From a checkpoint of a small transformer trained on Wikipedia: 13 layers.
MLP neurons of a small language model. Each row is named by its layer, matrix (up: input weights) and neuron, and shows model dimensions 208-335. Each number is 128 + 32 x the weight over its row's rms, rounded and kept within 0 to 255. Numbers have three digits each.
After each neuron's rows, "fires in" lists the words (lower case) most often at its 100 highest values on Wikipedia text that the model never trained on; "fires on" lists the tokens most often at its 100 highest values on Wikipedia text that the model never trained on.

L10.up1368:157134109123120106083075162088161125095113119152113128139103173100162114144152084077136112139080125085139155086137162097188133109171148187166062120139149135143099097133131064183176122133113149072162113084092158054138115168111163127168163127072146129135100127080126103193115147170168148123120123116107137139096164170117154172127158143191134111180138137074142122123141123156113134122170
fires in: "as", "age", "a"
fires on: " as", " age", " a"

L10.up1277:116114127191112100084167132193107143144096146097165072224145067128146145104096147112177088115111097105104088148098150136115123059068132142066111114160095156171091117099124114126128128064129113098123150176152091126171092177123141104125115123142114097154159168137079200147098127147138112173115114151151164152126120168117059107087117111143122061102209095172128144098126150145156108146159
fires in: "the", "a", "four", "few", "early"
fires on: " the", " a", " four", " few", " early"

L9.up1737:155103206140139109135144134135136149156104146086151144147118129132124120119130090111199144189115096163139123112099102106082089136126137047151079066133096124142126155181092118057140097118093101137189150130102183099134168153111156108158133144150132093109171170119159128192131076150131093186139066147105160192140183103204088118157114193113093101134168195079131185146161066049119140103112
fires in: "an"
fires on: " an", " An"

L9.up1708:116119146175103071097141136133121153128136119131122101075132214159100131152118116104102105137101119074108133187122138134206124133111131149114094142098139225165162124163117112146125133152129139131108130112079081175116112129073129189137110110135089092109114112122081153095141130117204120195153162124150119152117120096158159142102055111102148176151135157148118110077160075064098108101142
fires in: "the", "such", "of", "in", "all"
fires on: " the", " such", " in", " of", " all"

L10.up173:130125175147101126112122098141120143110110118064061100190094127106157113171065063125079112147063084123163124126140141089157128061197060137148078110134119119162091115134133092100167188136133139145147112104197095152130133077188187158145149095129117152100119077108167108181122099128122149167141115146162120135094170110130081086106154193217133147146158090078160090131135084247151135079168
fires in: "the", "family", "a", "age"
fires on: " the", " a", " family", " age"

L9.up1661:176116170143119116179140044116112133169147120169149137122176078134176122088117168094117146108117120149026151124160124157125149115105174085132140114122114109171118119156105146114124130103164142120151077130175143097097170121144126157148138116178176132142114087084127071188127134113119086133126111136115148136126114171184095187114148148103158153153085104071109113087147103134143171136182
fires in: "an", "anion"
fires on: " an"

L9.up331:083110103053099166119091123109092099137118097166069169163118129171086206152154120152087088186190082125129123106155123152139148152120116120090117113139133112177048162113183089101091119074158137157097090156135103170130107143201096112078110113081139110115118121109192117096074146189109141173099124062161117096131104081177132173180162158075136135077155128149059095098148165154059146141110
fires in: "a", "is", "first", "the"
fires on: " a", " is", " first", " the"

L9.up603:118149114134098129093142101151137162144141091137121131170108099092132172138164065125135136081111135103130118133129123089162175164088184134176131112161106138091131189123136058123204125142100134157086133195087104097141082095165139142121121123085170133042113143184151070169154133132105142123117085131106137123124130109125117142047176120071123148117113103127119123102099141088085155120153
fires in: "a", "the", "s", "my"
fires on: " a", " the", "s", " A"

L9.up1243:171135119159097095100172116142053122146100143086140124116157091112130185118148076075176142119172142074130095132125140083097161160174161162116066100152168131135117090126141104145135140102105124097145129156149118097122159163186067135130143105169122103096119093135146139163196090114160096134087158110183149133139116134072125139156157122112104160152144112132097136187132095124131146135098
fires in: "in", "as", "of", "for", "than"
fires on: " in", " as", " of", " for", " than"

L9.up1207:096136114125167177206140075150136163134138154164179186185110102143089125167100088102135108145118134158071142106099082097130118130158169181085111179138081181137136155119111128127078074195085152133075119160111077134137218192117150111110142144132142184151170096152134154171103150120147096128088084169127154102133111176140095124119091129083106135169142133139092175115109149142164156124146
fires in: "an", "this", "it"
fires on: " an", " this"

L10.up208:157055140138095153110101119115097127130131136120092119177143073133141123128064097149112141085107113112166156014139146087148102103102057119161096162153126077123070129146122119141123162093109185111070165086169066147142092160148150179179134108136140104150098190097087129182090211080143142141078117196101152169143144088133137115115113121097179056062090135170126115092199154152143151166135
fires in: "a", "the", "was", "s"
fires on: " a", " the", " was", "s"

L10.up787:203129178137179107128080152091170103138145078118112161132177091071173078171092123132152120138119154168096163131107136139158086125124050125146167139091108059089176163192203107128060147142213122118101182119144097104150118162130107174108166187126081135147111137109123100159152124109151187151147132104159148101112135171147216120161142075135172107108144165137088122087164092120108123176214
fires in: "an", "the", "southern", "northern"
fires on: " an", " the", " Southern", " Northern"

L9.up90:130115083117079090124119109117127158145211104157089131131161156155080156155154113103154147093105167128143104094079155061101137163134151100122100121145101160099163117152128149139139145143168082149115163169118108137156092157109097160089149136134115089120096159127168181102140094113146126130181143090104129106134158125101089098146116121125106155127111142110154197159120101125129164104107
fires in: "in", "of", "on", "across"
fires on: " in", " of", " on", " across"

L10.up1557:160112144145068113145048157140186091092073119146146143095108121128100072185117058109139142119108105086073157154082134155128101152128127170121104165103170146164102103123119113120151149095082132091093103092111095119147106118153123050125133136110221155132042089152104123124113133138169090064145110155110163187147123138113099082125093112148139116133138118092166116136112148132152146057196
fires in: "one", "part", "some", "age", "a"
fires on: " one", " part", " age", " a", " some"